config.toml
n_kv_head = 5
d_mlp = 1920
activation = "quick_gelu"
rope_fraction = 1.0
qk_norm = true
optimizer = "adam_variant"
decay_fraction = 0.639
decay_shape = "linear"
doc_mask = true
MLP neurons of a small language model. Each row is named by its layer, matrix (up: input weights; down: output weights) and neuron, and shows model dimensions 32-127. Each number is 128 + 24 x the weight over its row's rms, rounded and kept within 0 to 255. Numbers have three digits each.
After each neuron's rows, "fires on" lists the tokens most often at its 100 highest values on Wikipedia text that the model never trained on.

L3.up1893:139112110139113107092161135113133147119074167135117129095090154162147123117089121148121123133145134157132158118129058159108148124102130148088099115116110136136067148131134121126080142088155105161105107110128100087145156158135179130121103150093141124133076116143148114104141151140116105127
L3.down1893:113141105117111151141130166112122110165178085126137099118160126100127166124186108092122123099109091133135080134146175116147122122152171126156132140176092109169167111146115117170165136136139116123118114165155136121123152100105082104112137114079118146109189135084102162138116084135151119121
fires on: "1", " belie", " considered", "ro", "ord"

L5.up1311:137103134058131133166132132136132080122129138096122137121159112117192148103119126132136138133189126103159136111108119147150188104115148154130149121112119178103143132113152145133152105090132107136089134121105167135136131154108152150060118127135085099117166105090192114109127163180117140125
L5.down1311:134113142123115142130081130103098124145100153114134142138167096149142118125131145146099113169099143096152121111124128113103116129142136118104133117084101129147139101095174144107150138127176145128118117105107129140165104131094116121118088102089136142113128146106104117128134158129156116121
fires on: " the", "ad", " in", "ed", " of", "ing"

L5.up286:114155158142094177119119134118115140128136113116080123139131135100127106133136121129159185119088141153116114144104159147152106158130151134132116107142150133133163185170133102142119136098110153141147113095115152132157116128112138142137140134137112124123123111125128115117178106137133122083
L5.down286:133159162092137079123130131145132110119108136165133130135155122172121130129092078161162090121158140098129124102127089139135148104164111121138111169143142159120131129093115165139148144164134129159106113141112102135116125163122084104073113107128130107090094149137112117172130138179142131192
fires on: "|", ".", " as", "-", "im"

L3.up1635:092114100144121119166118094122129118150105094082149162106105154051130120089121160104113129120128129141116144131136133123132150089087156160109112130133114153105154174134123141125144144154118154129126122148102149104135106118086086189133116125124098103107121144138169161144140141163101112104
L3.down1635:126147109130096116109145148132166151099129138168130060144160145160113141213091148173166125128137126152135109136100136135112143102101124126146168137144119162147095094142145089146109132130145147157138132097137129132129146145185131109136168132113149106121123107140122076064145132090135134154
fires on: "er", "op", "or", "ast", "ib", "ine"

L3.up1687:165144143105151104117136148136092112107061133132061124162119151157099120159162153137109110145116114128161126163109140114117158144117098154123106122118106108117163113123107120135105113154124179166148141135129156138125114104125160125099140153104145082110086169125086138153136135145117095127
L3.down1687:121078133115136171154115111123156127132173123165167100121107135085157108117096142100109123096140138160121122123130098127157116159149138113135176102122114115133121148124176146124155139108118095125117114111096123095077131119138143142131126143126120153144107128121158146127129116160132115115
fires on: "-", "ig", "as", " ", "8", " Frank"

L3.up1357:145131130093133119142133119129122104134119159120117142149114070128153103158126095131142090122100140119110146116079129148136141065111117122078142101098121127149138094121117159155130137128118162155126125110082109112139138107152149153102160131104090138135107115129131164135103137127142121132
L3.down1357:141112136175143147135129139129150121142129101111106125136156190110118133107104142117123158140163131137123124113190126120126130142140139163147105163145139112127132127159140077094133117122139090120145152152161147123140140164078100108143115124144175119120147108146117097143147142123097122090
fires on: " name", "[", " few", "5", " "

L5.up135:113179121117119113133170137175118147100133139129144133106136161138099121106074155088119153167163136117122127160162157134127150126106168146107146146083133150171111113131118128112181141141126156144118130167113115149095137128131127110064121163135114137137163157125115105109120104146151121128
L5.down135:138087124156119151115100113094152115176182140111123142143099108141150128119146101168155081130117167142132101081112087126122134118139165129160106140120108093097153158148144135153106159099114149121124131114115097072153093128137148164141158126137143097126109138135150202136159144156114128160
fires on: ".", "'", "-", "ir"

L5.up214:139109123117132123130120106172080106124093112129106140115114113109129141117176153142095137128115132104139089092125098145146118126132147180097120080110133115153168157144105096134111145121109134133131114134106139121130168154104144119166113119093079095123147120133147111100123130127150136141
L5.down214:145107097155134108123131158078126119142125095125109114111130124119125185145163180165160131197167118150099119127127155125124123129134147138144130118129111137156142123151119092104107077130126078128147138134174114106103109129116140112138140111091140139141153148116128115143136112070110186100
fires on: ",", " and", " which", " often"

L5.up867:149148127046133125163152162133162131152140129121095129155083115116157138097114121107141150124128110113193142121141123143180134088093144112126137120112141152127110152095129143097172107126124140148143155193102121123130148190087150148127131102100081090081109116129129179145152127128113101110
L5.down867:171132107158137148109161117139118210161118098128119107158109137109146174126184114124131097090133116142180145128133164142150112136133134113159135118145138122117120092120110123120177141085090131123174131112110097121151117119155141134133136117135121166130074056161113102130131156135106175158
fires on: ".", ").", "?", " g", " cap", " ro"

L5.up983:135179117130130133122103159164140101095116133133168155114114063122144132133150106143115115107100163162152134123101153122093115118132153125099132105106109149126091136134119141135137155115111122143166121166144130121108117154129178137072097149139111113102109109146149151103128096137139116137
L5.down983:136142125104142126126140136095116118163107143102081122168090133114135116132183149122122154148111092134117132135118120114117131133150131118109150109134127153124156109098116148152155072103156119129079119098131137173168156149128145122169107093118100114161142151115130148159127156148081083111
fires on: "m", "w", "sp", "l", "ur", "-"

L3.up1483:081124125142169152116150145096112151158136112141093136155074163069117126118124131156174091163101134143134140158118108096111110141110114152077120118138135118123101127160167102086142117154114110120089121124124114149145152162122126110116112105119136124133110104108163148129125154154102136133
L3.down1483:157097155092090114160096119143151108132087137115127165115141090149173124107152118120105139133154123105119106152143113170093112069095164121142134136120116117132134114112094157148128148119124123143142104133102131084115148100129097170140159175129110130123129151092084099112172126094137113136
fires on: "9", "0", "–", " ", " for", " −"

L5.up857:137127175105111140168143124160103082145130113172099113129171106150126151117182126130113124124119119151163139190156109129150165057134166101159082123098124124165117128158100099104146121096106127103123128146118135110136174127102153123133137131117146131099134117123122130123128098093160136130
L5.down857:118146101146129100121120126116120200142121151112146144102116137139122122121124106144145169123109143139118093071114145115110156135102093140120129164149158136116159101116135176112108113101144114119118104121180094152135107111141145123164124174127077118145102139172159102139174156142145141169
fires on: "\n", ":", " |", "ak", "m", " c"

L3.up899:137133159066107126141154118168139101131104144110096102127139146042169141133144136136101133119131103143121156135144118146183126116139180148124128119121133117145118135150112144132147178117114142138105124140122159105119116089095153120140120097118128080121116108107155118078146123118183090095
L3.down899:117103136104128086153157119116137113111110132131130105143072123159138108140116137135129130110145148127129110138171105152178123117110112124136178135118147112150114143133122121125116149116105135149132140139137146141106138129108130104182125104116156121070107112145140101138127087129101101065
fires on: "\n", " said", "though", " ann"

L5.up502:113151152119103184109116195120153151128128128110097087105170131139168162146155146083093093137113100155148122122103074159152122153134119159121132139125126126210148115160098101115115130129081104145135112130112142138096116147137120181155133136122094146147118143129117158084139087145114132171
L5.down502:141093124141141104166142087107116097133117108157126170133073108130106136117154119135142130125163166135128112158148121090114136098117113131149096119128096171099119132140120157120154123100153159125122118158155176101153104129092133083120158135122136119121128100110116096174132161102153124127
fires on: "2", "3", " with", "4", "\n", "5"

L3.up319:140153149123119118129133114148108085137094161140159090147121133115202133118129095100102125113154127165154132118095120143107093102104147120105145106076171083113149129120158076088161114123141157148104143106168114088150097132135169119100152131089135116067121153129162166142142116126096124141
L3.down319:132114120112177179105135124149122129098162089097091150138128125162057108092124144139151096119114117093107104137103143143145148119151119136118097140152105185130104114158117158147108145124102082111139089146090146152082136105110095123149082132148124133141131075126109140115122117142142118123
fires on: "8", "9", " Mill", "ace", "ry", "ape"

L3.up471:130132154078165120155132133138125137129137137107085137185121185101132106107107110173149127135120126135108121132085124175144088084102094093105128115116135153145122125173118115116129133139116141152142115112158126120149182126130129138163124120080115136112108077152112164140122157143103133128
L3.down471:098163136132089112108134095109144138165148132141131100100114086146131137147151182088099128120172120094127124111167104096091133124159155122160141091125096098129125147103128119128105096112159112109126144157095134114123117124095111147125143142177120141133118167104142102106169118143157105141
fires on: "ance", " De", "ñ", " Ne", " tri", "im"

L5.up1821:128097134101119143124118112110105079135101109121139143109120108090134147120112117169149136136149118109164122126103103126109110116114155103157083094085128124121126116134121132115158105165128143110139116150121095117156167106126093175145111085107091113131156110144118133131154110143112115109
L5.down1821:084155143147144161160149127171121174159136140159095143190116177104138130126141145118136172114119126138151108140134170135147123122177110133117147112147144139127118135085150116117116152155151126174164158094121205142154129109156124099127165154084128150123115114104135162175068179118119147105
fires on: "en", "on", "e", "ed", "i", "0"

L5.up357:123132107102097142165164117145132110193089130140132098157100120090130124077090119111093125129119128155132155131110143138129144054125156123108144130155083132136116118067135071148164131102130158149133145091128197130128114104072102143129147118175145151101145145134104107124133100115189096149
L5.down357:133161149083102105135134137117090129111161122153130122164127127151138152203156104134164136150111141118121096160149135126123124130128122141109195104126159173114127126147115131096110163102153121124093090140105130147119158143121131141136136131126151113148133123115142085141199138151124104134
fires on: "re", "ar", "res", "ri", "er", "or"

L3.up282:111128140098154144113107089127115125141081124152128097124131169129117163114133156123120133165136146117135092140139126151129124111096135144151084087110131191102105116127133108133108147143113144151092115139164193119115142154134129147171130127081134123125140162133134169119103175160131107178
L3.down282:126131082137137111141134151116126116135168158115120142109096116104151118120111147116144129093116090151110146158123095122106145136174139119111144134138066052169107179109138124112137129093135094117152153076100127116134081107142104101080124136147146116179133108151124117134147115123123176107
fires on: " ", "augh", "urch", " foc"

L5.up541:116115148111102127162156117153114128102123116157127103120121144149147142124122141093126131146120136130125148117091118148130126121157142174119131137115118160136100101117116136106114121133149123134119124138106157118136181150066117126134160126137100114120121097149137113107159129110181137101
L5.down541:137134113187158101106153089138130083139137165135143123169113125110085058111106132146106109129146120101143095165113151128134137104134127100153125093098148106140123085128122161123160091117135127134118129129120143123141128127162123121060103137141183125129135159135098111115143105166093105180
fires on: "ia", "0", ":", "7", "8"

L5.up1718:131172138147118125075127177098138113101123133179150140109122108091126071154133091161087115150136125130169121112139120141136117122162124151132145096115152135125129126146073115079122137128105142169139161143128171124147156104136121111134152093123158142100136171121178124097134127158173118119
L5.down1718:104108170097157133168146123153137136145138128097093139145113139100136179145131098135146131066140072129092143114127130114105125140162179109140101167145121094091140131179185152177137143121122133101117093142128122114130154107117131099117107157113157118155120127120097106144146119100089146126
fires on: " ", "on", "2", "ator", "y", "er"

L5.up1258:117107142080116147134103116134089132108087124140153127106116148124135098128154175081101141177142124137166149104109132156100200143145140124119118076129120115137098111098134141142098174155142131157132096127114119126155123132109139110089119142140108123098125140159163105056122124139164109173
L5.down1258:151181070160123122159137141125142102159128153078081124135152113120146133113128159157109121112114099127153077139118124146156121142098150111130110097101128134115152071175137117133145079096139119093119142111118123118113150122185118136168122096084103117176101112154095176121148128124112111157
fires on: "-", "ey", "d", "il", "ob", "w"

L5.up1347:108115146092145168114151178143134089117114160153109123108139127117132116117108132125102121142120186141164096166127129112119118114151104125118154126084089135158090132121120059106151131098105106137152132116094186097091116125142123140128153135107178140108162136112121155113107126118114110127
L5.down1347:117132114147102113150139138134104155166128068110162149157098131160100134106168118109148142123132123151081149100113163106098179150128150146151107106118142113091123111157138165123091118157161135123144132153125114095143157127116093083160150174122106123139089156183103148124124116141105206148
fires on: " |", "\n", "I", "ri", "ij"

L5.up788:126126121122083146113124136112096138164100103127151128105115111085128090149150102134123102166111106103138122121081096146126141149127114155101117109104152172137127140162109122108122130118153159120137128171093132110156142114121132149109177156121098133127158100087131084119087139139092112156
L5.down788:120116162148113119090136138096122198147152114110132134123112166128138172117133158110123145128141145155154133091140144101124121129094139160124116145107104081162113139134088129144132145145133096131120135094145085113136124144137150126147135098153117143134127103168106168144158149132119114113
fires on: "\n", " (", "is", "."

L5.up1511:147122130106088099116151138129144089155109120167139112154113133104148138130148129096154123177108152128163130084113125130153138156120152142131112113122125133118133114151163130152134134133154143118105120107139111105107120116111138157090123131134146126130142139117190146101145150148125107186
L5.down1511:093130092094116162133128134137114134120131112062127110131129175096123089112118121176142153095146112142144145159125131152137164121140148096137140130118119094133146111102134123086161148134085178135152130116085132087122151137160146118165159115115122151149131073176132160074121129128132153114
fires on: "-", "as", "os", "ey", "it", "ists"

L5.up1305:103139140100141089139145096101133143105081083146112153091147126117132112088092105099155136108114152114127111103161106105132141136124161154114141131101109160127137167155110160088107115126139171151110153125096104121116134139075123187124153098119124122130125133156103129086163112127137104154
L5.down1305:168106126131089124155155179137126123150160146102119156166127141142150150127133170183135119111086118129127135188142136104159137120117122103152089070109127108109133153180140099127100110134141109152175131150106138140100144143124101134137121155093140107131123136084128103109136130112129137094
fires on: "e", "b", "1", "eat", "9", " Party"

L3.up455:138083113117134113148135108137153107126080144125106134136120125153153156142068091099163097108101107111110101157137135138087187122139137147115163128107136121157147087135157091103095138099131131165132134113138144134150127112100099108092130099109120114123117117150154120095113146128144136109
L3.down455:103145166148120146082146134143120139124163102129122150108137124086105080086163143127069141159143143138146158122107116120149113155096103089135097130140115120103107157134110139182168108117118149087107154142066127139120104164132121156157108161140123131125144135078134129143139125150113109154
fires on: " ", " Independent", "ose", "″", " press", " Des"

L5.up1313:107170147139105154152134118116119127174133078144163161109152115091144064133119147090105093157129127115116156104074057115112146130123110147072128153078101156090146153162127148131133108079143162137145151173101131111142139135045142108096122138106115110122127140112131139124141096135086110085
L5.down1313:153103138090132130125098139078141169108157107108150127133112134117142140136120121135155097141125174112131113138146195131150088130136143129152118140161119161158134117111156150116113167131118143157090084120122143123133172108195118172135123102191083140103158153129124118108143166128136166173
fires on: ".", "ar", "0", "ub", "pr", " F"

L5.up1584:113143171115153128133124141106162159127132160123142129160110119118114114172114098084120145141140150166096107135121111122166149145143164156148170124121119126164130183153128119144143125116105128127123124122097134108074105155131099167171126122161153120135126129172127157126162117159126115129
L5.down1584:112089132107115078132126116133148169157136116163135133153163137148134120116139146128098132099123150088112166128153131116101159159120134123142170131069127133098138105095132164113129114126157133141108116132106172117148103096102137109104120122093121105142126191110111083131115147131124141120
fires on: "===", " as", " that", " |", "|", "D"

L3.up220:116148132131096137119126153159124150133124124126107102156116095145134104153115161126116116126128165146113123098131157078134164116114089142173120134144170125121107144122184157109173112116091106134111103156115133135117112114161080134103130163113181144067120140134110163136136173132137121140
L3.down220:153122158130164100160135108108139100116109106130150134125166135108141154111146115154137123127120089095137161171084087184141097129136180126100126110119102128146131125138088133136082147134156119137125147118131129106132153137070187128148133107116089111180124087132146099137092091137119115094
fires on: " ac", "2", " |", "0", "3"

L3.up346:161136133127103151150139101159143119105137139140138089099107162151150113090083146177064109129092131113111143145149057139092140129086153103154125123136116105156106141152114129108111145135123141082173151198156133091117125152147171157136096164135127155122107117125114125138170116149129104151
L3.down346:111140125142151129121109158098079130153113113133117171131145120094111135137188121098183135155127122142140136119111170103152119149178102153102137128146101160121122145138146158131159117122108103156085126103120130127165145119112110094140132099113150114131165136115142133125080156130148155115
fires on: "1", "idae", "ich", "ler", "ord", " Aust"

L3.up805:098138099150119116168090083102117144152130144173098124092096161073114135114123154179160112151081103143163110125142129097115148092101144167115115095107147169119144154153110157102121106136144117144133191119135118134137119120093110145167135106131176144130106137156122156125104148140145088171
L3.down805:113143159071144112134128151121136120150119131108159148122204096125151143135115097080105118118168123118095171118160108163090134129166130110129138137162095118103101113127130110162144158151111149118120116120094129110124148098134196129084141145129103074150147122097124102117159124129101162121
fires on: " ", " Major", " in"

L3.up653:140110175087126142157156097142139140112135128102082109152122129143150141118127149119116099138149132155129101112151118098135192128123094096144108091132109121108169117139129137123115101141140172146148104168100134091126099125122127162130110142110151135109086150155136108112127153129100127087
L3.down653:153131116164151082104099155147119113156136129140153131110139119101123126147137121135144136110125129079127170149096141144112114136120163131108125152117132135156052126098112128111127130077104107100121170107143139166103173128121133095122143138108119134150148116103116134126103134120152136192
fires on: " gr", "2", "1", " cent", "0", "und"

L5.up1074:148130122124131172104122139091109099130132110156145142160181110111143105117141126127159071134117130143126141154098126127125097159119150138117110118133156132124133192138118163134092109102142117132107142112121128113110120122089162133068056146162092133127141104090126092087152120153148130136
L5.down1074:130159132134135131158131129159171165126100151117110104149098136116114127110159137145125150093155114159142111086137128128124169092132096140146155073127091153090147087151139118114134145133133105138134105168142102140133117126084105154206174111115151159115138159111113161156104146113143114107
fires on: ",", " ", "l", "0", ":"

L3.up358:113093152115169135146135151109111092130107089128055124115158137147169121106142152162103106133109172095152130141131150125135116145104117125123089105069104149122121129131122080118177135108128132094107154107118135132116142133144129139147116073064134119101103107139101121134130160093108101096
L3.down358:105149108115104149081128119172144157143137155119183111119111153115115150154126111099173150157154101147117132124104132112151090129132136141133153129148130118124116101137105125132085115136127136141170115124166100123144115140090140136130140159149114143135139136118141143131117113182122126165
fires on: "in", "all", " will", "by", "ast", "arl"

L3.up1249:114140153128121148137141141153158106117122139127095112127130169102146123092185148076141142172145140167136139131103114132106095124123135132129136107104103118116124155138111118113176126123102079144118101107116150097118141097139136169162119150157148131112064120153139128126134109140151115124
L3.down1249:126104136120160108138092118166068148163154131154125139142122093166114121140078141167127120102126136089156117146126154156147155114157100123140131159153141127157112113110120146144115124120130153161113153123142110095119176140075136078106156106131139122119173141108122151116145190148107097144
fires on: "h", " station", "in", "ab", "ox"

L3.up306:137164141138151091142148128118145092169135144103093145125122093142134126067115157109074144121172126133117130134138111141099144104081127143109127146133132146118137134156097126063136117115118128129142177149103157134129118163133111181117127117138112083141144125129102128110178080123142119177
L3.down306:105115116119121142120090162141114143117116120150145089130128180105165102172123103126172135121133128138145106091120136120147133142175140118157133134073133149157117083097170103172136162154131135133149115099132108139131115105120101117168137134108095161124131143151120107151111174125092109134
fires on: ",", "ed", " album", " sit", "ess"

L5.up1827:115167112168076122136131087111134114157120093118110135131147108152101186134125122120171124110098128097128161137137107132094148102114128136136149150108137096111127089173135111110170133132128163122096150141083110063129132113128134173101153126113112105078146150147137100157122125144132119091
L5.down1827:132112129121101123121130134146126114137143115126121117119135112104124132109115123137054130152131143162145145109119115129133110136126145134134069130126155141117106132106132132164081079103122097146153144130148112169110172150103126136126172135164164112157148129122130106125169099131118107127
fires on: " ", " |", "f"

L3.up1109:126102113142072107093096119128103111126121104094172099159102086120119114136126148133104131113088107125118124128138114163117131129133166120119105126135168103156111082140085087161155158109139121160063083124090111122108168121098097160139156151091127127072157129124112115095161120145121129128
L3.down1109:145160156127147151182166107136139127144103134162115144112120147108136128134143115123138135148151139129165150156114139120138137081110096121143098134136100189111152167143156173103093106162123152127164170147176112106137125135136148099137119090179123145160111126134141143176106148126137115130
fires on: "4", "5", " la", " subsequ", "ne"

L3.up1375:146122133137090122123140157105094118141124099133134133173132135123148098139093096141106125171163116156155136109106109147123107091111104130106130132055119123164133123110101116123095120141139129140149133155130132110137113125128141142128144124118082119112133140122152128078123115113157120157
L3.down1375:145159144120191111130114144097154120102133141101127161126106097150122161146139143112149112098102144103100126167132139124082165167135151125132121096177130136088158099151128160111166126157128108125152135116124119135146188117122104107116116136100154131147128136110094133133128149150092146112
fires on: ".", "ris", "s", "0", ",", "on"

L5.up185:126136130097105130084118169136139071147116140118145122121169099122122105145135121143127152146151133156150144144151122175070114128123116155117126125132126106148136156101108103092137167131092156117079185171137163156146135098132122148139157114133174132137089110105098124110120164200109097169
L5.down185:105139142116122141160092100123148120124143120129101183140159144099133142105100120121155150147131117140101143106135154153146120194132125115132132101119087098142115071186172169154125088126095091087140120139126096154067124109113149115105100124120121123158113132144161149126096147075154138112
fires on: " ", "l", "-", " Society", "agon"

L3.up716:127114119118113124145137151134125120130086123113121159143122153156122123090140127116079101120114155143174127163111155108135143127081138122118114125104086129124123127130116138131149149129142128113148185133146133049142113122143151133104158132102143143148117121113121154118084181133156092160
L3.down716:105142130098131135111097106158102125125125116133166112133119117122123119141134143139150150126144115121090124075140102137101121144166084140111126125143165143119159161141151096122120120110121169133126108125093106204096153127089120126166124138090117115107101137161143134129170076162080156109
fires on: "9", "aph", "rop", "ot"

L5.up176:154073160123120147075176108119150058133106148094108145118129116093160061172162113147106128124125143133094110131092125103164120147135130153085159106124151160101111159149147163092151128099109162161127133145124147128113148131058125103120112138123111094139135145163139109120137156105131116151
L5.down176:109140147155118093177115113123124159133142108176141134129112143166139191121134130134179139120157117134139126128152119133093178132132147105150072153110141098190136095113108122096134127154141106148154118155149093130118108113136097150132129111144137180100104156100150137124135123147123173084
fires on: " |", ",", "os"

L3.up347:139140131134123124133172151134135105159166143138130171164126160117141129101116130154145124128155165127127133139133162094090075079104133160108143104090129124108132170110101124143107102129128147121123137108114146128112116129105091135128118116147072119130134111174130122092107091150092112121
L3.down347:142115128136136141116096117100115169084076146127129101118122129130162124154136124140098135128098118102128069136132084153125160191130127114151122116185120154142124122138140134107154138110136143137095134118140131115134157127133158143139140150095159121111123127110105132180162137135141154116
fires on: " played", " play", "ed", " center", " Candidate", " History"

L5.up1641:116103160119155118107128101168114115131128144122097112160139104133133098141158125118133152163111147174145080154141147104146127131115112163151131111109109142143093129154142142082167118079139161168097114173098146111080118144123151140136131120105088079118137119119107124141124142124121103107
L5.down1641:095111131125102106168124100143124116154090124147130114140132142139134129146125124126108113154157142131149139162124086150133159124118102145153126110119110136151129115140155157108110092143159124132128163099133185139113083109124151082121119132073144113098175122112135157187134115150162075101
fires on: " |", ";"

L5.up1894:152142085152107073117171163190118102102099088124131132154134126112144104144113167096107140134109190139150162180105107132138156103141147142163137109105107136129152138140080110121139127151116147136107108144149128098132144105095118108110128165166130130166121134136108096126141137117124131090
L5.down1894:093164130065144195126144111091146129143161182131126087146101102177101159128128100146160099106154106129103087128122131127106143166096161110108118144108159135143071150094158164103128129142121132136160136130090119137106132174165177155127134127101150154089135145138143144097102127125134152141
fires on: " ", "-", ".", " b", " also", " Th"

L3.up1535:160147144106103138110133139133133123157121076151145158150082131134151125097086130116098111105145112169103125124127088170159167127158107156158126084126133127147126139107133126122133138124138181139096176157071126125087137120120122149103163139125112090084128119146155107078160137115141110140
L3.down1535:129101092128172125126126145069127173117137180092118129107138082126079151148150114144119143165121130140132123106150137086120089100088148123122137180113143138128119128153141093083108148152110096144155097122145117093118123132147128114171093114101154141159121146104111144164088106159117138114
fires on: " prot", "8", "7", "ase", " police", "ize"

L5.up1181:114080147127121156162139131151127125131116133127121109135098131117152138104119106107154131094151129127153137103148139151169136084097126124118130100118107136159073147110129108125158128150119144190154124139117173087143140179096121128121163143141132080142142154189116118115137143121126145118
L5.down1181:108161103117099112156128183096105119119161131117114156145125095150152139137124129136145085175137128103107116185058150120083142162159130129127122124076113162137149126139157116161103116109184106117144144138138063167082110142129131133124114170138138177126113127125135068119152086142139120125
fires on: ".", " for", " |", "at", "or"

L3.up225:164146124090105161109113148125090088133128143117129123123119146130112108101101116152121132167112126132152151102100089147149170139160136137068120118073077174157153096144082124119129120123153185141142152132134161137140119114136153116125125174142103136168085129126142132080125120148106133122
L3.down225:152103124104122127136102117121135130105140127151112119094150171116153190129116150083135149115152156133141150161097175117108136128150103101143131121126157090136090111110191114121132168156119112144121125087155111069086118119138159091157142146143171088132130169112119180167107155126118163137
fires on: ".", "-", "O", "M", "5", "0"

L5.up823:124100133045136107108139094137129092104081140144108123123091141152131115100119179152121139114135157172137123154161141124130153139118099141133147104131130121130094147104138118156156113110108120144135099156121158081114133148136104124131140073104145110074136135125063128142115131139145105160
L5.down823:143179112159100145159098150142103149156166116088127134115125186134141138136145103115154138155121138117097118107090127136112158103157166146106153119106135147118183130151106164110105123100129111118146155099111116127122127083126163139095074151137086128150143100139161132166136114092154148122
fires on: " to", "-", " E", "ime", " curr", " report"

L3.up939:096158113123120126124092092203116142144120130124153149140118162094141121114146085085088111135130117159136093127127137161161076099122144136116089119116129097115112130131142160105153118104112147122152142130117113140144139113138098158110162099110172081142160158111167097129126150143130113151
L3.down939:169121172127157112138143141089144134147150141143103110112137097146117129108061160158133144128108104113107163119105090108103158136141110138117141156111137119149143089157113135116141114143139146138104124133137138116133122150101172135134103135127122165130097087154136149128142097143128124102
fires on: "6", "stitut", " init", "5", "anc", " contract"

L5.up1271:154126169126140120138130160113152066160153115113102141094179151086102147128153127155124143123126139157108129091139107144170113124127146141121100129087116092143106165141178157128127146136095112151108135127139138087106131108119146159126085165124104123126077146121154130140104175167145118165
L5.down1271:125122119155141121120128155119143117097139105125130118142078133125154149126085152129155077136120145121087132132131118103129128112112144149131142113144110084129117119109097119124158111107164123155101144098129141112119158139100139149135126117099146130152143118137134140139117133117114144138
fires on: " of", "ions", "es", " several", " in", "s"

L3.up1906:107145152133116116152110107124127123141106116137082099158157086099132119129110143139131139117116144107158156141146088125122113077116136131119116112122164110153124184136143176128104133139108125132124153107130148155140130122092135156154104070132143138078115102145140153125135104161154104128
L3.down1906:153107101112153135124129180120121145120148146116130125120124166158119159137110125096146127130125103189113121079095112133154127147118135130141132135110103155134131061148101101145143152100145140155136117153126121084126110135129107121083146205103139110164130149095143129111114160134104174133
fires on: " ", " win", " prom", "з", "ic", " January"

L5.up1677:107143125072143144078140153117123122135127150095091114109102111160152162078134094157155122130180078134121116176116167139149121149093151140114113135098106121128171134098109151103146142156088136163118127167113165140135145146080126084103183091120123072137140135156161125118123111126166130142
L5.down1677:125138129154129130117130124114148131136124126182137125145184102158104105135088141133091121126157121157153177095093123091126142135164125126109119101123125125128126127114142122179090119119132111105140120134144123125158058128117135182122109135153125117107116117160107092122131149130120138115
fires on: " ", "ed", " of", "on"

L3.up416:143133114108135131171111124128097073154145094156124135099139142130170105098126117149137120169102153133138125181129081110126120089135140123160118066110095125127054140179119147115105131139131132133113110130117110089109122144101097201122151101120155145111145147146201165134106172193135116146
L3.down416:167111131121088112115141118099142140128114099120115146106106089161144142160112143135130145144127133098122162059119135115118117118150131142140155131161151101132175114122169146148120096134158147160170105130104153155126166102130157105154142126144133126133136136126056132109154095102134112098
fires on: "s", "er", " ", "ins", "ons", " |"

L5.up1600:160158132050128120145163131149133132109137180151112084135104135076149111125115101142073116103143129169105138120118121138134118107122121158148113095075114132099077140137104165097186122064103143163127110155123167072099157128120113135147093113081081112103128101147123133134115116145181133145
L5.down1600:124099112176160155145095114106116144162132110105136193141149126153144129104133129116105154197129139079109128115094161133121167198159116131114138161155137119161164120138151085149121134142189143056136157120147083140131113151119185141139163146119161149146113146092147128127139145136094137164
fires on: " |", "l", "ed", "al", "le", "."

L3.up351:127129132142116135117120145110059131135118146160122119140112132120097111152101132142120137140101148145178139093152110113084151116114113128139131112138109132124157116142141086131137104108125112178101135120117155137131104116145131123061107135146128146105136155147130109138140133113118116162
L3.down351:162128123140169143133160136138146141113113109107111146144138132151156139107116137128137107118138126092092115154106122142162105137139141117093120099120127137154105141101093160116126141127121137102153153162139115140141139109092115128196118129123103123145107106073159149123115128144150174122
fires on: "8", "9", " Will"